python train.py --d_model=384 --d_mlp=1536 --bias="none" --tie_embeddings=false --init_std_o=0.006 --lr_head=0.0132 --seq_len=512 --train_tokens=370300000 --steps=5651 --dataset="wikipedia_en"
MLP neurons of a small language model. Each row is named by its layer, matrix (up: input weights) and neuron, and shows model dimensions 0-127. Each number is 128 + 32 x the weight over its row's rms, rounded and kept within 0 to 255. Numbers have three digits each.
A block is one neuron, or neurons of one layer that tend to fire together. After each block is what it responds to, as a language model described it from the Wikipedia text at the highest values.

L5.up423:171082178175168168182169076157105140129155103122097126125140089143196120069110135155114067146156178139131054135150178144163069142117158115121123096100065149107101113125146094149117139105145149187135141145138110139058091148118133100090097109177089185147137135101109233099165170163138087158096172134153113160149092142143193096124108156092138136126189104086138140154116126128137124137114
L5.up1081:156153078118141118163105142109131118155097137114119100136101129203137090200183087131106109104137112194169153137192098156141109109066146147109169086143187173039079132164123114108101130162134151108108152104103200203156185099139142105058204171069107137125123105131150161124158099127146163074141162121097122112121127139170132144105127099083136137082123094141163116119128144144145098160165
L5.up1125:158102131093172164213157093133109146100138091147161096110157102162172140088126079174092096110151135179141089139197157141109122118083124126117139098119147088109065167117134125106100142072173119121087112152124135117086105114151124117117190134096133165124129174106114180077117123191101090149148195122118141136112140161156135101193083126084128143169145099099101105118145135145118106166142
L5.up1410:176136143140154162136098099130117156082154152159112080095139135114167139126104121099130135108051149125197173102150131125131150152130129170144155147170089172122088069098121074105103121080165125217107111097133146141148076173179118107114120129160149133128117141079131153119115116103097128128125167151137093125176125161198148177105129113111087106145152092117164107167147129110145129111152
Digits in tables and lists

L5.up231:153122068099077134086130158151084144119137144158171091114172150143165134119176113131165173059107122188107150088154166180156167145133153111076107118155146169105101119145118134127179111110130131194126128155124131144112123140187051133101098170103078142138145152134113080120168089167125155118138085102149143141102137085154156110178155101094171125122060043175110145117198142162135103143033
L5.up822:166171074130161145146128106159159124154141134102109143103131122112157186100095141150133098162129138156148120072142145158141086141208116111153117153159116128107081127119105100113142091070106129146149146150161134155071114166094111099092102126139100107114124123091201127119101092124130164141135099129119120079118119079144083128158067099076180083140153149155146162108143100160121131189081
L5.up873:126082119135130119076153138140120164146165123114173147025074136082122144124159143143196148176089125103138145168147134158192111122110103153080141174139126167139149149129113105093158135141155133119150150128142076156189102144100115148147080150106144123140100122215181100102137221102167088107174085108108133162126129095131150155141161141095128068167157115129151205053153090152086172101093
L5.up876:102129117145181186118155099163102142107122068159102128133146114114182178092082074175102123180167101170143166195110127135167156201208117135139141162064164173064105109142180162196139129096158154088104126084091169112178095157102064114105131116131088128106195142113199134134113072115113146138115114173106112122154072091150144112189095095137188113117132120129082125108140102098095170124125
Table header columns

L8.up27:094133122135136138154118169091145118153114068098157130111143087094183137137103114136139112155098172093094102172161072129119156143104161068162109090083130209142068170159076082152182058111160134210133148140167072119167124063175090107077172147148101167168164100157148110132078115158131072064107161151096156086154131114168120115127163138159130140186116157119087142088135106146147151154146
L8.up281:154126086082091140172134168193122145165185179161157148123121131178084187096151160112123141149148118133148101150113133125097159124109131130118072106132135110095067100119111132105162137162183181122180169123123184167103164104095143060111173138128154089088130173063060197100124079145130118150081192158151141111170124107123176133128150109092155128173167070102092128145217121071128147125205
L8.up429:147142198112064164110123136198080106144132160194165134116148178116214066104123175127119138185183116105118135178122123116121102165084140106094091094112087115188157134167121092163119101145150108115146118109148099103104134112127131145145074152157157098161122106151136164106139171137129145111112185070129114113128095131103088122102118134058118171123132119125141133128173171100107135095073
L8.up494:152149102102135194161149168149172128137179120140160107109109123192136145164127125133130144163116084147141151142102067146123123169058125153113170085101170149112137167112143145127085117155120152127154113167150181147099102075129108061118154167103118147153117129116120219108128027141092172144075149173154134147159112110135139099098114135103142116152131143175195135143196097087117084150134
L8.up600:137122095108169126180102113143124078128092148147093133089124152074134106113136146181120130152086114131101085102052099129134153149094066132111153117065152113093116161171107115133157152146207117112070185107154173142105139079112152099149217091148157124128151171109110130123116065135119117097165142121159162126125129140058125125155172147047123184121162109145124143106161123105172141136133
L8.up830:178161062079149171162140092157145132164147137091142126110102127144142126172159086127117105154161104140180123130125147111123112127091129214083185008120159120124106166128121155107142142152137156116098129121151166204148106080140118083053173132079128119139098189152126163111103075096112135131112199168141085204110186100112121107170135130133127148151149131127139111094173124120149162047132
L8.up1514:142185107152159238156122075167145144112133120080098136115138117127235089129117182153095112166075154133142079153186201143115177131150134184145129100152113115145042107139172111116142154070183084147138170141102142172098119106177137137065146139122126095065110147099137186118054076126158129100103188150158072136176159116089150132089102171066114127142125092185102083105155080141173110144158
L8.up1521:199115096091121133203175137200196151162154152094178127125112103134126172155138108175126053124131122176177083129106103062136098109121074116072149054127122129176092103123113154091111140158142163099076114119145094162117134161145117110123138136084138137093158109098103170134113047189049132107101155148122124107107156111089117112147149122114180173098143141095143136096146087130086168138170
Before upcoming year

L5.up396:100188161124155169112115076148100083094100169150116107097118082116128136175140120119106152132140149120133109104153119108143102108099098159058159096132204123114113111099126111132130178103122165110175082093163130170110111175079165117117126169097138140099086153123109141133128151191149108123118122069146134100098167197186145189121127123154179109096148143150191076158084128085118152143093
L5.up651:080153111104188110091109119110141107138154112117104126137104119133138138141150094121146117217134078150133101118140144165143067199109131141139173125151194161116103154155094118113173177179090142102148119152116185098108104151090142112131173186116152146131125107080123159140168121088167123085110147133116134070107059170124166163136092128153122177110104116150161091080116112139096114129137
L5.up890:121139109131097131113164134156132121087148116108179073161162095145167156143075090104142140116123131112131137102137196095127113086145128096122094155149136095139127123100137072139073160069199157168091167101155128135157101156174147123068202052172146066118115129104152189144118112130204123081178083114164131092151103122145122112134169084167171135170191117109152145097135074152142103205105
L5.up987:125171110138095127099132154132082130143136138122167137142096110091145102174124072167144058099082124112142172148117105133139077127161144173089109124149194179099103144180105069092158106116208123177131161156151157106138108171195096197098135088137194087154079203123151161077089075104146124116174094133076151052178146133164103149153154108151084164155149121102117118062102093174121180148117
Sports wins and record pieces

L6.up710:188076169132142131146084132139112138102126099155158101156110097105073097131071086131075162149161089155145075127113159108097138123159127143093143077106091144106112167150145144111115139089095114149118120094164164113128104077174126185095150137123173102119144093113155074117094139144103119136136139123161094099086123099127172097134163159078121135072137120206125148133172159129154120115143
L6.up1475:245134161148128172120120119150068154130154111109147090174129053171231133127093099116052097163135190153110082149131115108115154102092199155053132082125134181144088137178154118127128113118127117170176153140152172170074128123127126113087169142167127116161123138081164187099114079123127115195107087107129099135144117133195132124161168187072086128131111053162084153154103115151158135101147
Mid-word continuation pieces

L6.up464:127163116170083154119143129135137162127074149077125121083105131156085224113071160154154127120167123147171123133162216119137120132156199072107132174146143130196163179213135087108106096084184118170105086134164157143080117205156158127124116132115137155102134131130137112154198145106102162146133131069152110155123126212149175130109098186120096106122123132086136169101111080092105103089136
L6.up1373:111113131147173106111141144177150169135144140145155126098125104107135145068087094151126108121149111111122142152101096088108126091103141215134210088153184108149084116094056102156070107067154132183128126147148111124134128062146105045098099109124098098121113141160159112152146134162201108025123104129100085133102150126125165122158097183117126119140130139122156049082182105148181171089183
Table and infobox headers

L6.up1126:055125147144138154080136092148088143159121150104152081109092098181139123158141083173151138085105141085094125099119120179107106108163157154093078171137159156112087133136130079085066128130085135165157139121154116134106113103145141197123130129108180110190073075094097139071129120068170124147127099162089143113099162159093150154151236140058117151128179147137151131086080147229087130165128
L6.up1493:121150168131231105157146117112143151181135110186187058108124060142083086157153086189109144120087111090145110087083129099126089116144146113140110123119150122134131061119116153151144087194216152134176120137121212109170109187108130170100139142093097073162153145117169178103199089076122119087144056096159134061140127173116201098071107128097178143116142134138167068155096146160156114109138
Sports result connectors

L8.up18:121143124160106146125110164097130123077087089145239152160172060173175078134128131201119107105114115079108102102095130155193129125130049118066161144122143116137144203199116090113086168125106142120146148128142146113098121146105147134141149129058119117140061175127019153129149105116166124111093105159111112109123175174086104136117151185112151170103082151162211085110124137176104103130131
L8.up510:074143117118047128112121138133118165162144110155211169061110083125091128189092125133135149105146079114153120089142107108141130178114070122136090155190138161125072151130129193119108142091096103151145160089240151111163091162123149079114177075096098133090094139169132152113146152125149062141094138154109143142103100091128146090138137130100072123128171062144107076103143126164131192067171
L8.up564:121137098124081117135145125102158134139157130181191141205165158122105153148098144120120100109153153128111098094132215130152189105120136146089066188161148144083142135146114074163102196113163155130165152066140131129189124188161163139097129123158115099153133159103146132145123093088096177140125071148113131095128094159186105152069127151168149167131118128192190119103107138170094104161125
L8.up764:114142114120063109125096149124112155060165092173164140196159136138165097163178107076138108063121126099090165130178159144163072091131101130127126096117088106128084159109157096135142090115187136134103143060124115120101111155116140126098121094130145196131157116067125188105148135137118158124147080146111124069114124135166156145172215106134107167197156163146166148141055143214127128154083
L8.up796:085142141146131132149147160087137116147165146181190109160117114078123175145108127126129164122130134108132162133131174128209146151077082076110082099131126137137124101205090099070092142128118090168124085135110157107126139100170130139101112195154108121125073099124148198109139121112128131179150113109114137124120164111120112134127174067132138112119154151127155215124122117123139161155143
L8.up849:101171149174108128130151160113126072171093158163195106122150090100101131167126080122087107126158082115110143143119176171144098101082149126117115164125153106137149164166111121176084162121177150138151094164067161104153080185116101133199142111116153133120118126104152109110146129131129094171104108130101138092171148161151210130125188135115113200137123147168183121088110126129152150140066
L8.up1025:151123133112161057123136159120132184125084153135116166132087177116152098189154084092147157125142114147120114159105092153135160142100134079107117122112206081147105140203119120116103105118118085178129074143129173088137088208066139125189196161099124151049115105160112120172193175147126109149133113090147156094111164070152158091169148170092127167119132062151162100100149063126147113127089
L8.up1125:119047143105179127107109103097122144165152149170164081102119145096148194175074044133131105144155164128102116119145096167143113200123169103130115117177158149183128122128132088105159130101199194132116124082144149128100114112082192133143146131114197090145114064111132142159113108159119094165178174085067130142154152172114136128139120128102103157116139091200183114125086134150137148096104
Sports career narratives